Weights of a small transformer language model.
Size: 12 layers, width 224, vocabulary 512, 6.57M parameters.
MLP neurons of a small language model. Each row is named by its layer, matrix (up: input weights; down: output weights) and neuron, and shows model dimensions 0-127. Each number is 200 + 40 x the weight over its row's rms, rounded and kept within 0 to 999.
After each neuron's rows, "fires in" lists the words (lower case) most often at its 100 highest values on Wikipedia text that the model never trained on.

L4.up849,245,214,203,224,223,298,183,194,267,194,234,178,141,244,190,154,181,243,161,208,281,232,149,198,165,270,223,252,214,140,184,143,212,296,222,220,210,211,151,216,164,190,214,227,278,199,196,285,242,213,171,191,150,214,239,148,213,250,229,157,160,261,229,236,177,221,230,219,179,201,179,210,166,173,235,174,223,147,226,162,258,184,197,208,197,155,164,189,253,234,171,267,137,218,199,221,247,204,191,189,134,225,123,190,165,193,180,203,142,188,198,204,227,170,225,205,228,201,189,275,190,299,223,236,180,258,225,248
L4.down849,263,174,170,152,151,259,232,168,179,231,259,280,209,188,195,174,173,146,215,160,144,206,202,214,164,208,213,194,251,178,195,243,127,198,196,185,227,165,170,185,239,185,211,214,175,159,243,259,251,227,229,255,193,173,194,236,214,167,116,196,249,213,231,203,150,251,221,190,177,179,236,209,176,163,245,241,161,205,183,212,211,239,164,178,220,190,184,113,169,251,174,177,235,168,228,206,186,169,142,262,199,177,241,209,219,175,155,181,234,151,200,231,227,192,152,169,192,181,150,275,202,227,174,174,212,156,207,193
fires in: "they", "reached", "field", "foil", "finished"

L8.up759,250,302,278,227,243,214,171,216,216,214,276,271,197,232,171,223,218,170,233,206,150,191,147,239,216,119,239,234,183,180,134,147,198,167,167,163,184,232,169,238,152,231,197,197,175,244,265,223,196,228,128,200,230,153,221,197,193,89,237,213,165,106,178,278,120,207,195,215,148,111,235,215,245,177,259,183,112,192,222,128,276,109,185,172,256,198,188,248,240,208,166,148,212,152,178,222,181,229,209,194,198,181,172,252,192,185,169,129,163,232,194,198,242,153,250,183,182,254,140,191,165,190,209,204,150,267,177,177
L8.down759,254,231,247,210,204,174,266,158,193,215,261,188,133,186,152,205,174,154,239,215,257,146,170,221,215,170,261,258,217,244,176,261,227,230,202,204,192,225,164,126,196,192,186,245,189,203,208,216,192,204,229,166,166,183,209,185,221,188,227,268,284,266,214,132,193,129,172,200,206,259,218,189,264,153,229,229,259,158,177,102,181,228,192,205,235,166,209,190,176,171,161,228,231,178,206,286,174,140,197,96,168,234,226,164,240,70,187,241,192,181,215,142,252,106,96,173,176,158,180,226,179,174,193,217,266,154,180,168
fires in: "years", "school", "is", "to", "john"

L4.up865,223,224,172,257,112,140,263,161,202,284,246,180,220,197,182,208,167,267,297,172,183,196,208,188,163,150,176,210,216,184,131,259,229,218,217,156,159,239,200,176,177,140,140,162,237,184,212,154,265,138,127,149,206,171,106,190,281,244,207,244,140,177,219,174,227,189,233,274,178,218,232,235,288,191,265,267,245,217,253,235,183,228,122,193,235,201,119,217,219,206,131,147,186,190,236,183,157,195,222,171,191,224,194,216,220,196,132,182,235,140,202,260,232,233,173,207,205,222,213,200,308,225,199,166,235,200,257,210
L4.down865,190,207,190,179,213,183,205,174,193,212,178,207,188,155,254,190,191,194,221,179,212,189,180,209,168,231,130,284,132,209,239,239,185,219,194,157,239,138,285,206,189,178,215,181,238,248,200,190,233,246,169,207,242,208,210,248,158,160,94,184,241,157,149,233,162,139,244,185,186,235,115,168,214,183,199,196,191,156,305,150,210,272,253,240,172,240,224,212,156,159,233,199,267,195,172,196,243,269,215,280,240,73,249,167,181,190,247,223,219,184,224,153,184,105,275,171,189,182,182,279,194,136,169,288,128,142,241,267
fires in: "have", "who", "issues"

L6.up536,140,220,234,160,255,157,245,210,254,232,185,214,261,233,181,187,163,271,201,252,161,238,212,193,201,205,181,295,188,211,162,190,271,265,186,258,198,159,177,244,203,218,117,205,211,192,248,257,234,192,174,223,219,178,261,232,241,204,248,166,179,200,185,277,190,219,175,137,174,215,194,175,206,181,184,126,215,268,167,184,237,177,240,217,198,207,256,216,158,217,234,116,223,232,189,254,199,142,133,197,190,238,211,294,140,264,219,163,201,186,166,139,191,155,201,171,230,117,250,215,114,116,184,136,240,286,208,246
L6.down536,175,107,263,179,233,164,209,155,190,231,140,250,262,151,194,237,157,250,230,192,235,273,147,203,163,151,205,210,267,195,216,157,254,244,184,207,198,184,225,210,227,184,269,189,242,205,178,246,156,133,176,222,248,237,264,215,262,192,259,221,183,251,165,209,239,210,151,181,191,175,200,197,236,202,211,133,230,250,146,164,177,156,142,211,149,169,235,240,236,149,149,184,197,221,213,128,153,249,185,202,242,180,214,208,170,216,161,207,232,245,185,180,234,195,225,148,174,192,135,169,224,130,187,171,284,215,146,271
fires in: "the", "there", "station", "length"

L2.up139,209,271,204,228,277,198,154,274,152,149,228,266,193,208,145,206,148,258,249,167,186,160,236,169,179,266,172,202,210,258,192,248,220,229,150,250,218,217,225,233,167,201,203,143,273,173,159,227,225,194,139,245,148,198,175,204,168,216,125,199,178,217,222,225,131,205,254,197,194,205,120,157,168,197,239,143,166,137,119,163,176,226,162,147,163,188,249,205,232,148,253,128,216,130,191,264,190,219,147,212,189,176,182,197,174,180,243,213,247,200,243,235,210,195,189,146,189,319,165,247,137,191,91,213,262,168,175,256
L2.down139,155,248,147,218,143,148,198,190,208,262,223,166,172,186,202,211,236,202,153,233,252,174,193,221,240,165,193,229,203,118,214,233,213,208,200,238,213,226,205,208,152,185,198,141,212,160,242,159,195,236,186,318,259,190,103,156,201,208,146,276,90,230,262,170,150,166,225,172,162,216,183,210,162,119,238,210,175,137,148,205,202,222,166,177,239,236,161,147,233,196,175,235,145,188,246,256,224,163,255,170,174,199,173,275,197,229,160,178,237,200,222,202,143,287,179,201,141,282,196,226,224,202,240,253,230,197,157,195
fires in: "other", "her", "another", "northern", "higher"

L6.up570,193,224,191,143,157,170,129,195,224,134,148,165,241,197,163,164,169,192,163,202,231,237,152,228,196,181,150,208,205,209,195,220,206,143,180,252,235,223,177,126,261,219,220,253,266,233,210,196,177,215,193,179,228,179,171,195,145,153,184,196,166,113,226,169,194,177,153,132,208,229,213,254,165,224,180,160,189,186,261,175,248,218,196,238,143,234,178,192,165,218,166,209,177,119,172,248,148,203,146,249,216,173,165,200,190,203,165,144,122,193,260,226,162,288,210,199,166,194,287,180,235,192,161,225,157,169,251,202
L6.down570,232,246,239,177,90,253,237,130,169,191,220,259,253,212,139,153,189,272,205,249,179,209,226,184,185,221,159,219,200,132,193,264,252,182,187,239,228,197,256,217,276,156,205,253,237,163,234,258,187,182,283,217,230,229,215,195,218,219,201,181,186,177,254,212,249,149,174,195,264,208,250,136,222,220,156,234,288,158,250,117,270,156,167,169,203,248,215,154,191,157,257,225,225,220,215,229,218,175,131,140,184,230,136,141,191,230,128,198,125,171,176,217,158,235,200,133,258,160,270,164,148,210,177,216,106,227,232,186
fires in: "german", "order", "later", "under", "germany", "paper"

L2.up311,119,164,115,193,240,236,159,287,247,162,192,277,192,185,230,158,176,216,207,206,215,137,224,193,222,143,145,269,238,219,150,187,223,188,188,201,214,211,149,169,224,122,146,223,243,245,151,253,250,236,177,201,144,140,253,124,120,164,256,186,132,157,187,192,166,179,205,224,169,211,197,195,215,180,216,211,225,157,173,180,238,125,242,157,217,252,190,141,206,194,118,205,191,223,219,229,207,208,154,164,218,223,192,258,141,224,172,191,124,175,205,211,188,201,226,165,210,182,121,207,194,139,220,146,215,270,197,123
L2.down311,205,274,252,247,225,240,192,255,226,203,144,195,216,250,217,168,168,266,206,226,181,213,170,216,276,193,177,197,273,219,139,147,178,192,261,260,229,212,249,209,178,263,253,177,247,286,174,179,222,197,174,198,172,207,195,196,218,157,224,172,170,116,220,229,257,253,238,187,243,285,230,162,192,202,166,214,217,168,311,195,185,227,202,216,208,191,221,156,193,161,200,240,166,173,210,151,160,231,130,77,234,140,200,161,194,181,197,152,263,156,150,192,163,163,166,169,159,180,197,172,145,205,204,208,150,184,178,217
fires in: "university", "college", "also", "nominated", "liquidity", "community"

L8.up836,172,183,154,180,238,182,268,173,192,256,246,166,183,195,192,177,200,235,265,191,261,212,133,147,195,237,197,145,241,168,230,235,149,116,236,190,209,157,157,228,179,155,204,157,216,222,196,218,142,185,213,175,165,179,246,153,209,207,196,208,183,227,211,201,258,319,237,182,218,145,165,233,169,208,211,142,166,205,194,222,249,109,182,180,112,204,215,174,207,190,258,248,190,164,207,166,195,276,205,199,223,143,211,128,239,194,157,229,124,188,244,205,242,116,132,191,243,127,172,149,173,203,171,181,251,169,205,162
L8.down836,199,295,240,184,306,234,220,164,161,255,166,178,281,181,187,268,218,204,161,193,184,246,193,222,221,291,265,241,153,244,147,254,132,226,155,240,203,216,123,173,185,248,249,216,268,209,207,192,237,139,214,165,267,167,178,177,212,163,208,249,252,229,261,147,186,161,212,158,235,194,125,163,178,143,157,262,225,167,208,197,174,163,204,113,154,173,129,221,116,263,125,234,159,183,179,202,159,217,257,178,142,242,216,238,145,206,243,233,192,270,222,214,209,222,223,115,171,225,208,158,197,211,234,250,227,211,190,210
fires in: "served", "she", "signed", "he", "who"

L3.up620,247,167,209,255,162,150,200,250,209,204,226,146,166,188,255,161,164,229,188,185,260,204,189,162,216,249,232,147,280,207,206,123,219,196,249,325,199,206,145,186,230,160,177,244,136,271,155,171,221,185,194,168,254,234,195,222,181,222,211,177,228,221,175,219,129,189,238,180,219,243,127,156,151,194,217,125,167,174,163,205,212,154,134,307,155,198,183,167,228,217,205,214,127,270,237,220,172,203,161,231,191,141,162,221,234,197,151,171,170,239,279,220,248,220,158,200,235,268,204,111,214,210,201,210,155,220,242,216
L3.down620,200,199,174,238,236,172,210,164,147,359,298,139,140,159,201,203,203,241,238,156,150,197,228,144,256,172,219,165,173,198,287,134,155,242,173,177,206,215,256,160,239,193,175,322,203,178,175,204,186,173,128,177,224,141,180,174,183,204,235,246,222,224,197,206,159,192,184,163,224,173,171,233,207,114,99,243,223,243,286,206,211,165,149,241,180,274,137,185,198,137,172,237,161,242,194,178,180,214,177,244,190,129,202,154,210,176,169,178,185,232,276,154,250,179,200,213,223,242,184,152,209,187,132,193,180,227,169,196
fires in: "new", "few", "summer", "newspapers"

L6.up491,213,238,184,186,186,259,243,229,212,140,242,87,218,131,215,217,158,181,160,171,277,188,250,150,159,264,241,223,137,200,142,251,204,45,160,204,195,182,161,176,223,257,266,213,169,165,233,178,195,235,188,197,159,128,184,201,189,232,147,249,211,188,153,201,202,160,216,245,170,225,133,198,209,225,175,190,147,203,223,224,197,139,151,232,298,298,302,162,277,149,219,198,235,166,226,220,181,179,242,215,219,192,190,177,171,132,197,207,225,193,180,187,174,171,169,255,191,183,159,197,144,248,174,132,184,178,243,179
L6.down491,205,239,175,141,237,164,279,176,212,238,225,88,237,199,176,203,283,228,131,158,160,165,243,214,203,156,262,204,170,189,211,248,285,177,220,263,219,226,218,271,248,234,112,258,222,217,172,173,127,191,150,225,177,182,225,150,115,238,240,204,204,177,211,193,257,219,242,186,229,206,151,210,229,220,213,198,280,202,189,193,153,186,141,172,128,175,222,229,246,163,178,255,180,202,172,187,188,215,192,244,204,222,198,279,236,239,151,146,130,247,209,173,203,219,147,129,231,230,203,238,185,217,170,199,253,202,99,164
fires in: "during", "chairman", "working", "behind", "appearance"

L3.up216,182,241,256,167,243,199,152,273,286,178,274,212,156,228,160,151,235,182,211,274,199,178,177,205,203,195,184,150,190,219,194,204,180,234,300,206,185,289,217,184,251,196,200,234,179,220,135,161,204,200,151,216,206,217,173,189,209,237,204,286,288,272,235,144,219,236,194,191,205,191,212,273,200,170,247,213,197,197,186,244,217,195,227,154,203,207,231,195,210,270,183,190,258,141,209,147,204,151,166,109,146,173,170,171,132,137,225,229,260,147,229,246,222,148,195,181,181,190,190,201,195,207,225,193,234,157,228,247
L3.down216,236,198,188,133,198,183,242,193,114,173,223,200,123,177,218,155,241,166,179,223,262,181,145,215,82,203,154,255,229,208,271,170,193,143,223,216,162,190,128,173,176,132,153,226,227,202,166,279,201,260,191,243,142,194,301,184,147,202,252,212,219,203,182,243,208,192,229,217,211,183,165,205,177,178,225,206,181,204,159,221,223,230,117,193,239,114,143,228,240,254,129,216,182,207,196,159,154,226,214,175,249,224,143,149,245,222,191,188,196,254,228,169,240,260,263,276,185,257,228,152,259,183,205,223,238,166,238,253
fires in: "to", "could", "given", "civil", "gives"

L4.up351,184,257,133,303,195,197,207,194,128,208,209,152,249,182,180,223,197,115,204,121,210,174,246,162,208,186,190,173,296,153,192,187,169,211,166,180,194,136,167,242,256,199,282,214,203,248,229,228,228,168,131,173,232,191,246,203,175,213,195,210,181,202,123,249,179,176,284,254,247,237,159,214,167,173,232,245,194,169,262,165,288,172,141,196,134,173,170,183,216,212,189,151,194,252,184,244,172,213,227,189,192,197,167,211,298,241,187,154,189,194,56,196,149,192,189,192,197,226,270,197,195,180,238,146,123,231,236,176
L4.down351,180,210,169,167,234,243,207,178,283,175,224,175,207,170,176,191,219,281,239,164,283,228,214,187,181,156,200,240,154,178,260,165,230,271,280,241,171,188,167,221,139,172,208,155,241,188,131,254,179,294,231,215,172,139,238,227,165,268,181,160,180,180,234,168,146,165,167,195,124,205,195,183,242,179,171,178,234,218,157,200,169,194,251,165,260,154,148,123,209,184,220,199,211,233,212,209,268,191,178,172,226,272,191,211,213,183,278,163,169,212,194,277,165,287,249,174,215,186,195,154,208,156,254,280,263,162,168,195
fires in: "where", "won", "home", "who", "southeast", "weather"

L4.up462,269,216,274,221,188,238,276,211,208,206,161,144,164,197,211,183,140,268,183,184,183,154,241,158,186,244,181,155,248,164,237,182,258,188,206,162,206,177,188,204,190,163,228,192,125,171,193,255,241,216,194,243,168,227,215,177,223,266,166,269,147,179,188,143,173,201,272,135,168,163,179,138,224,234,215,210,199,182,230,172,217,214,226,231,231,199,210,163,187,175,213,186,223,158,237,165,194,222,240,123,272,173,201,193,215,185,203,251,108,142,141,114,212,273,259,179,241,231,232,110,208,206,200,216,217,177,224,144
L4.down462,229,217,178,241,245,115,244,256,212,213,178,225,136,233,197,274,235,153,247,215,160,198,194,195,90,167,210,222,182,187,163,223,213,143,194,152,235,222,244,205,213,262,178,169,193,203,185,166,241,168,195,139,159,247,99,163,183,184,182,225,192,241,216,246,208,205,204,208,173,186,223,292,241,257,261,141,122,174,170,164,169,250,181,211,226,179,162,201,217,216,140,246,199,202,245,183,245,242,212,281,229,229,142,195,240,279,261,245,192,211,135,154,198,232,154,219,206,241,178,142,164,176,137,241,91,178,115,214
fires in: "there", "s", "women", "issued", "its"

L2.up426,202,180,218,234,247,230,243,229,209,177,241,143,190,207,181,197,189,195,166,264,216,193,193,233,224,221,142,129,163,197,263,176,167,179,266,250,191,194,188,160,266,169,176,181,216,100,209,193,238,197,185,212,197,148,170,240,163,218,162,215,134,183,178,287,128,196,207,247,243,172,181,158,227,213,230,101,279,184,176,250,119,173,236,233,196,223,225,192,158,152,172,158,218,207,154,220,125,267,168,184,172,216,188,263,220,244,204,130,192,157,209,259,179,185,191,123,253,252,260,149,234,191,221,194,242,201,217,232
L2.down426,152,126,228,200,187,223,221,253,213,126,275,81,261,196,137,166,175,216,221,316,148,214,222,200,237,140,168,237,206,224,223,256,235,165,214,158,181,236,222,185,229,123,118,219,147,165,208,167,204,254,176,166,236,211,247,223,121,283,221,245,150,180,186,160,231,218,248,202,198,205,182,236,207,204,184,134,192,168,145,245,166,245,215,212,193,225,195,196,156,242,149,196,191,188,172,193,210,238,160,194,208,173,198,207,170,249,215,234,227,184,191,217,239,173,177,212,224,170,194,176,273,117,193,237,220,215,228,253
fires in: "became", "him", "was", "prime"

L4.up272,150,271,186,212,182,152,189,204,153,226,227,245,167,205,177,120,126,193,235,203,225,206,160,224,271,175,187,147,169,205,230,169,171,235,138,197,220,219,190,108,196,225,218,144,159,259,277,150,186,194,258,232,183,227,241,190,217,186,137,154,175,169,185,222,276,236,161,204,153,180,150,125,147,178,267,221,236,211,249,245,182,203,226,246,203,243,249,241,210,232,227,194,189,223,246,173,227,187,186,177,161,205,254,172,149,219,161,255,162,271,183,171,172,220,253,250,200,102,140,189,253,232,278,228,115,217,194,206
L4.down272,243,152,209,178,264,194,185,217,194,170,181,227,212,141,221,190,221,226,250,191,163,154,146,106,204,167,228,151,173,155,190,228,275,184,224,103,155,197,206,225,178,123,206,197,256,136,148,154,193,173,299,209,217,144,229,211,231,216,270,226,198,170,211,233,232,240,225,232,224,152,215,299,272,182,242,246,144,246,195,215,215,184,201,258,194,153,154,148,187,181,141,151,260,159,214,232,208,218,209,189,182,177,162,210,126,154,229,285,251,171,191,235,171,200,211,192,187,292,226,171,134,130,205,256,163,185,131,140
fires in: "after", "men", "must", "albums", "made"

L2.up704,192,183,282,185,201,164,273,208,194,187,191,277,218,225,219,201,280,215,162,259,229,196,221,219,235,163,200,270,203,164,208,255,160,218,218,198,191,213,267,163,261,237,214,133,177,261,214,289,195,200,196,184,160,185,156,260,204,210,142,283,219,225,171,192,134,219,218,212,193,210,166,252,221,224,152,148,153,174,181,210,180,174,234,241,138,156,172,201,163,201,229,218,223,178,190,181,227,214,109,209,215,177,252,220,224,136,208,184,298,195,123,174,176,193,163,177,201,156,273,175,130,207,199,104,209,153,234,227
L2.down704,168,207,217,167,180,211,229,210,186,211,174,183,185,222,226,176,240,184,190,250,249,125,236,202,204,172,145,252,178,201,182,228,251,233,233,123,206,201,283,141,259,186,228,167,178,186,174,167,134,282,137,106,197,196,177,261,210,155,287,237,192,165,142,250,184,156,199,226,226,221,237,153,197,299,203,210,228,194,216,248,197,227,180,209,156,200,198,149,147,206,197,214,159,228,219,184,184,191,213,171,228,139,213,226,232,222,241,189,173,248,194,99,211,179,271,279,219,248,198,206,171,152,225,308,193,205,180,153
fires in: "had", "of", "and", "canadian"

L8.up331,199,211,181,178,208,254,286,102,238,303,247,260,214,211,189,237,204,192,221,155,206,172,219,245,267,303,215,175,260,133,178,233,128,131,205,188,168,182,186,130,162,138,197,175,277,243,202,240,261,204,193,195,206,170,228,310,287,258,178,211,214,245,166,201,247,194,206,218,250,200,193,214,191,130,277,271,197,229,216,130,187,212,185,247,145,193,196,205,195,217,228,220,233,197,210,198,192,132,224,168,170,188,223,222,171,157,279,234,166,180,134,310,252,227,204,216,245,157,144,203,183,206,195,239,242,262,216,215
L8.down331,196,155,164,130,150,267,251,214,128,199,279,247,199,170,205,236,205,158,256,195,212,308,148,185,168,297,185,147,232,240,210,191,277,304,179,245,192,178,263,215,192,164,214,172,225,175,231,237,164,180,148,190,192,199,162,138,214,226,184,171,212,181,171,147,229,168,184,240,274,178,251,225,289,263,160,216,146,223,192,139,209,157,198,231,160,263,187,232,215,198,183,184,194,170,182,155,263,231,143,216,218,211,251,187,203,147,188,251,237,200,207,227,259,191,183,156,240,195,134,207,203,229,267,162,173,168,217,189
fires in: "would", "who", "john", "not", "he", "remained"